MLP neurons of a small language model. Each row is named by its layer, matrix (up: input weights) and neuron, and shows model dimensions 48-143. Each number is 128 + 24 x the weight over its row's rms, rounded and kept within 0 to 255. Numbers have three digits each.
A block is one neuron, or neurons of one layer that tend to fire together. Before each block is what it responds to, as a language model described it from the Wikipedia text at the highest values.

Description: Predicate-completing words. Word or word-ending that closes a verb phrase, usually after was/be or a time span, such as later, out, -ed, -ly.
L10.up66:105100127167130099136105166109138138135092146137117184178128126129127152124144142123160119125157114128124110144141134137134173120099111098133147129055149141142153138112133118154087113112098135136132102095098096128136148114103140097136153080140135111166107159115137139147150134145118124120
L10.up94:078119105139160133119154131149147104167142135108089099114147127135175145114144125164127136136190122112150114132108144097118115159131101163143170122139149125078088095081139126123125096130115140073097145126111097133143136126148130127141120102135080161143152181123145134140118133124119157105
L10.up113:106098119119154158142182115123122150110124118091101149169086136121143123103099109099103144085144173133109097132095110116137143136138116116146129150103148139140119134109115143165128147120111103139103144119160094113085151102135152140161125131154131131115140130059151142182107118147134103142
L10.up332:122117143116132123156138122092122136177140143110101110112113121150149133095176153095126134121147155139143130190137155129143127149099106098092158129111149094151146137114102151140098174121149138120112115102141120131164108115122126094125090104108140106093152159130178081154179134095105133144
L10.up417:165138097121162102117140136142151149122142160137111139144123110126155104125138178101118128145144137057159078131139160111114123108117113122174141141152187159141129088083112127108111124096125145134128145129121131115134127115132089110154098041128080117093150171206164145132171128147113166145
L10.up466:114141123105087120120103096110085133107144101116131136142107131110134144166166119138125070158155102136125114148107150149136166121092154168119128136145129127160112119136073084123098138104135120152079112107155137137120141125181108172132155092147132095141137175104148164175112110129107082135
L10.up505:128161126117153141123120123138149101092116190099091132127144114097166147112103141147135093110148119127152160162138108153115142135087141117134125140114138103129157078116099122123119144073139119121110131124084134110150151128165076120143150075134122135152105138120141120145151121140114106136
L10.up628:061149089156172108145130133121090132168118122115132162109163115184118129101103145128154112101131149087115099110145158127183103133130127164119109097082174133180168145128133123093102137113162149145134152163138121154144095141128123147153152093127122133094118165119142114148151152146150132111

Description: Pre-verb modal/negation slot. Tokens right before a bare verb: the t of n't contractions, to after verbs like forced or expected, not, and modals can, may, could.
L6.up389:166137140116143119107132153166154150092130121129082117186112140125131164150138136130114087130159118186127136087109142134146125099144139171094115148146130128102173097115110133134104123124123131169099074108172124121175106172118118124114125151135100100136136130093131086132141097101135139132
L6.up420:101143135144144075140117124136121109138115115132089149175154144173120136120133109141115108134121109163160127107107176181167070154108096111141125085125129156131142107131104080146135146117114148119127115132138126146167116114112109152113154104062118139141132140131135101095145050121122114113

Description: Biographical relation words. Kinship and relationship nouns after a possessive (sister, brother, husband, colleague) plus "was born on/about" and "is a/an" in biographies.
L10.up48:122089135168145099131101084142127128166118144122122138107145119132090164140102114127129126138108113137136118129141113163113134153129141108142141159135163125115132161137146114134115067117149115101105177193114127156113176130144140117115181143133123097108097095169098142136117155153142109125
L10.up161:100130125209140150125131118139168118139139112185124112118130135130121137144156134171097176119108166140142088161145146113154081113123161165116141106133074088115094150162105144126106119145131124123144116152128130137143164104114105078134128111106110171108102144147121148102123094166132111137
L10.up333:113131144139089165158139099132130130164145146139111124138123125144124139173146141147135124173124167153121123097120107120143107160167088098131130134116130138132104096093153131140085122164091081068117126164142146160138166097117151147087093128120139124127158129122079162173138129133127138129
L10.up373:154156126120117119142137108093083155121174162153100106116142125190105102123153136139140114121129115124160109136130141085127124137096174125136148123149121158103131129137128154120120126134150087125117116159085143140104108111056157109170108108158136148145105113120113152139117084170125122144
L10.up424:147111151125167126091158141129148125120129130150130137136117135126184133082208108140133102121118129151106100151127132133142120109146164156102131149173127176115086129144114130129143124133114128127136135100120075106130117121140146100186134135118117137159079105113114167117090135112152075124
L10.up537:122130168110130141150133155138092151134148174115109130117160130144127125126197110149138095073130140133158110149132139137130122133186145140139099128115138135150156105151115110128137098106126092086085113133133159143109180143131148127114107128077148148098152104098149128106135126132130144164
L10.up595:125135133147111181150110108087142139135159144132098123152168138134125173121108086114128120162116145152123115124155148081151114106130101088135145112129145119145089198148136125153151085097111134139107119170114133099123167128123132117118115143128128137135091139127154143113124098121119128096
L10.up660:135149125101147126095132161123116155116145172145113119115127138163155156161150068090146139173135132152124118123087144089126160113079136166146136186146108178121129098154141118087114085134112103122128136144127162108134117093122096123127130092142151127154116087142122180111136158163147111144

Description: Sentence-initial determiners. Articles and determiners (A, The, an, no, one) that open a new sentence or paragraph, also capital A starting a word, e.g. Amongst, Apollinaire.
L4.up166:093095122136163160117133120143072138145119145127160160185153117099143102088099131168115152152116091153171119155129123145091116118143133142140129118120095125088124059118127120113133168105113118142088125105108082141142122119152153160125136116154139188124112106138143105127120160111125101095
L4.up593:104107157130140102140117158118099093132103110136167193120160118117119080110087136113117106084137119114129125154115161146137129120127168133111121119104104132113145136088138105114116151137114125128126120108131120130113125110124121123119153158160117126077119118188170108149157136151135097110
L4.up608:128132118093130104097132113086165173102160095162153105087181122120169093145154144160168120134158113142103117132144089130106158159129123182095118102143095137118131115164105158112083099118125125121112128123125112153103148099110164139170113126126130138105138103144139136113118147116094107112
L4.up713:151103128116125151107104118135140177121145112121177158164160130132115143109127128129131142095175089147119109170134125077125108151129177175144098152140121131105101105103143130113082134098126137120143120148072118149156144065108141111124158123183138145094096142145145151120121139126114150125

Description: Possessive apostrophes and kin nouns. Mostly the apostrophe in possessives like women's, men's, city's, and family nouns after his/her (brother, wife, relatives); also phrase endings like grew up.
L6.up216:142105094127129130168143142116116108105160129128111128155134147153114104160144073132129138136110162164146071124095157102083119124155132102104171150139115163109121120107118116097174157107160156087099138117142134102108158115169130130116129092126133126140142072151135141129132112125137110096
L6.up606:101145157159124114118128137136112110124180130151100148097151161131117087113144110137131070110149105185135130109120132101126135118136139151148161179178108186113113125133122148099144185111158102072115102117138144120152137119126140134161125060145111132097125148145096115132113129130137111129

Description: Infinitive "to" and modals. Fires on "to" introducing a verb (how to create, the need to strike, used to compete) and on modals before a verb (can be, would be).
L4.up55:138161118167108092123113105157131119152171139096137127167120103165163122143136126119130151114134127114138144139128144152106125132114123121121135069139130140137112071111120158190067126141130146143123098109158122140134113154137139140132145093154129116139198122087131134106107150134149102102
L4.up84:160117135123168115085129138131144152135102132115111130187126120126080171104148099114102137130129121145114105144127114148125100107162148125141118095130123153094140093168119135131124119138143108117094127132124153114148100134129097137113121135121124119193129090094167117100120097167134142126
L4.up179:139099130114119116100129139151108155123141153107154164162127099092102139135082081121127125118126132175162157179139115158121136116124133122110127156120142128129118142142148146136149166145129149150096087134113086135107094130133128143130152120102162153146143102074110138115116148119163139113
L4.up220:142091090143112078069093130147149129116119142126115148184164110140117144129133153109139092154133126142107157152114117156146138134138156133092097122134112146124152128078130141166122169128118106123150123133124143128165088138133121151101160101109153104160159063114143136092145098142128141124

Description: Pre-verb to/not; table numbers. Infinitive to and negation not or n't just before a verb (try to, could not, didn't), plus leading digits or spaces starting numbered table rows.
L10.up28:152126159123135146116127118133148133160135145109115100147132127149141152173133103130125107154149135137112105169132128107176162077109151161123150081116126105132098113124111158114128114094154123144129104134148131110122153105137138128142115117090163109167137127101147129137095105104126132128
L10.up264:144152114132142126133142170166116136123175162138124090154131144137090117128142144102142125133093129093107147149161139157127153122129132146170114178135126113108120103104076121130104123135107098148097133088123108137134140185125155093150105096081122172146134152142116109112151124092105082131
L10.up464:122150142130158163171146130120072131120100130166133105157107141137143109100108107122130169112152137142134098152092110168144150107129163163089112172130122122110112173138106143152131140094120144134106154112135174159162111057128141134092116126119172143120113114089139122139149119160117110140
L10.up489:070122092140149103135081152138157110115124166122135138204112102141092142122114121085149124156122086145081147187105179101128132113114144123102183112111086138191151137118137127114107130130140119108130115143164179133158153114166141141148115135089170121182127151150120120148136114120132115102
L10.up493:113125138149121144093137155116127137117100117170127145135160123151131093148161138156112122100129123097118136188077105165151134124133153150132116142146103114166130140125145131115126094137158088086138148144161135157142140146120102140152106109156110151130156085129125084135142108144136065161
L10.up525:097135102091157114152090146127070093116133126143110170118114093108126121095124147122141148117127109166108134174141063128137143112155148124108127140136124136152100156127135169151123165115170093129125148111182129165155108115109130132137131120139119136168119109115168157138118136133162108118
L10.up554:171146143071124127148128164136142124148149106127107127155133163135071170152111135082116135144138108132133099158132163118162098112128139117094166123113127119100151139112138142124157113114122137126107134123185124144159094137139145141157095130139157130179111111115174120102078088151139108130
L10.up727:129133120069110148160145124139124133102082158157168106122141090161111115125146169114123152146112109114123146158140132119187187125161130135122133125123124110119170160165089143134147101088159143137133106106114179110157145125116129122131120137097132144151106142143171102134113112107109101108

Description: Generic head nouns after determiners. Common nouns right after the, his or her that stand for a known place, person or period, such as the town, the park, his father, the year.
L4.up113:178126142118125104098163108129116105150122162117123127126122129101122147118124113092076117163141106122131098140125122141072134156143148102128104133143144123125145145124103132126113123136122134121112150151137148151134153118120118118136143107128146058102123093102124084133157147147117173163
L4.up213:158127129136126123138139149140133124112141166164154143158126117109138137114073136087088122086133164092116126135144166103147091138088110142139134107169117106129151109139139071092166153161135110089123129154155124177112107117112141157123094140146123108102121118109149125143153128143143098128
L4.up418:171140139129118141142138104123146133130106142145075132132136151107158082089140138141105098130065168159116102113133127102113164090133083117114127140179168152118150118133120076094148150104123106108147129111110162132104189126124119141146168088128122088113128131152164165146121101127146131147
L4.up494:123140154129122086121098137128114134106128173112137121124166101170160125136103120102113123136131134101079106110124121072135130117143120135158162135141149118112096134180145094083101152103080099137107128162108122131143162136104132110089158118152087108082131162146127156135147143116132135145

Description: Predicate after copula. Past participles and adjectives completing a predicate after "was", "is", "been", often the final piece -ed/-able, e.g. damage-d, unplay-able, used.
L6.up135:112114146103127140170129146150100135102121183134108133132125080127132098081119122123097102149121126084139147101128147141119130138142120118124114157147100126169162108119135095116097143150146119131087148103097109139149173126106111115159149109107163108125144114117127154142160103151163114105
L6.up610:143157126135126128136112124149111105132099143195137130119097107088133134136127148109130118150080135139117155122075156138173132105062142084156119124108127104153109189107115074147125122137126120067091113161117114118105138146179105105137116091190141108111113145118122129116122120129165108126

Description: Indefinite article "an". Mostly the article "an" or "An" before a noun phrase in running prose (was an alien, took an unexpected lead), plus occasional word fragments like An in Anzio.
L10.up37:090109114119120119112128148129136088138165086149140118094130122122098098116133175149133143093159114099158123140107134132122169122144120170137157083147135120077095169129092096126073087115180119117132124157165158114085145172092079093085138143131113138085127126184110120123123112142170123121
L10.up184:108134153130109098110153121118125128146147146130111115138151112099102177085142111126133111078137098102139168135157120122139148089138117123114163127098154146128145149102094107153126135123099144161146140184129143126099122144138171130106139159163125138109101127151155070123139117106145116098
L10.up387:143095143129151083105109144140103130130119072117133159169126164059123112168158165106137170126173163153140143151136175136099103124151142127136108085101096129125137122119168128130104145116120157148125122142164133136110158105131118093130128146087144088130129114173121113126141148113166087093
L10.up409:110126141154136084075089147127146082155178100106114135123124082097076148152134159117122159152159106120143100148143113127131143117087139129113116109100108153149085117162138118171080094163127150156101089155157126107112135114075140135144104157114097149075131119118149159123121105128118108123
L10.up538:151142095196068094130124129077106093146150155124116113139184090169127117133160115160153120125091134143138095134122148136152122133159098154105116163101120158097124139130143109113115154119149135141145174145134126083150151106116140109087120114152084168118115162141141105131128110137138121078
L10.up545:113121131111095139165156124130129109160103107136134101126151102123117082104162171133115144128120129120145118170135149160152148142125100156139162117096128132135159117154104115087121140098127105119133103120129167166116117158115099172090142130143141149170156164153121095095128132162106134099
L10.up555:146128170133154114132143176137087116132096086122157112149154122124134118101156132119117113101093126086138115173137111100141127179150094169099150132108138147128142102119117106130104119101115120104114106156152124117138162158116092092082136145133102096068161115169167122142144157152133110145
L10.up686:176133123158155111121153104187138095136126130092096117147151117158119104123131134152127090129129144058123113144123159145142137109131128136158149106086158155131096125118128104115062196146072112104083128092112137126102136139114143117108075140161099123109160138156156124142153141160121093082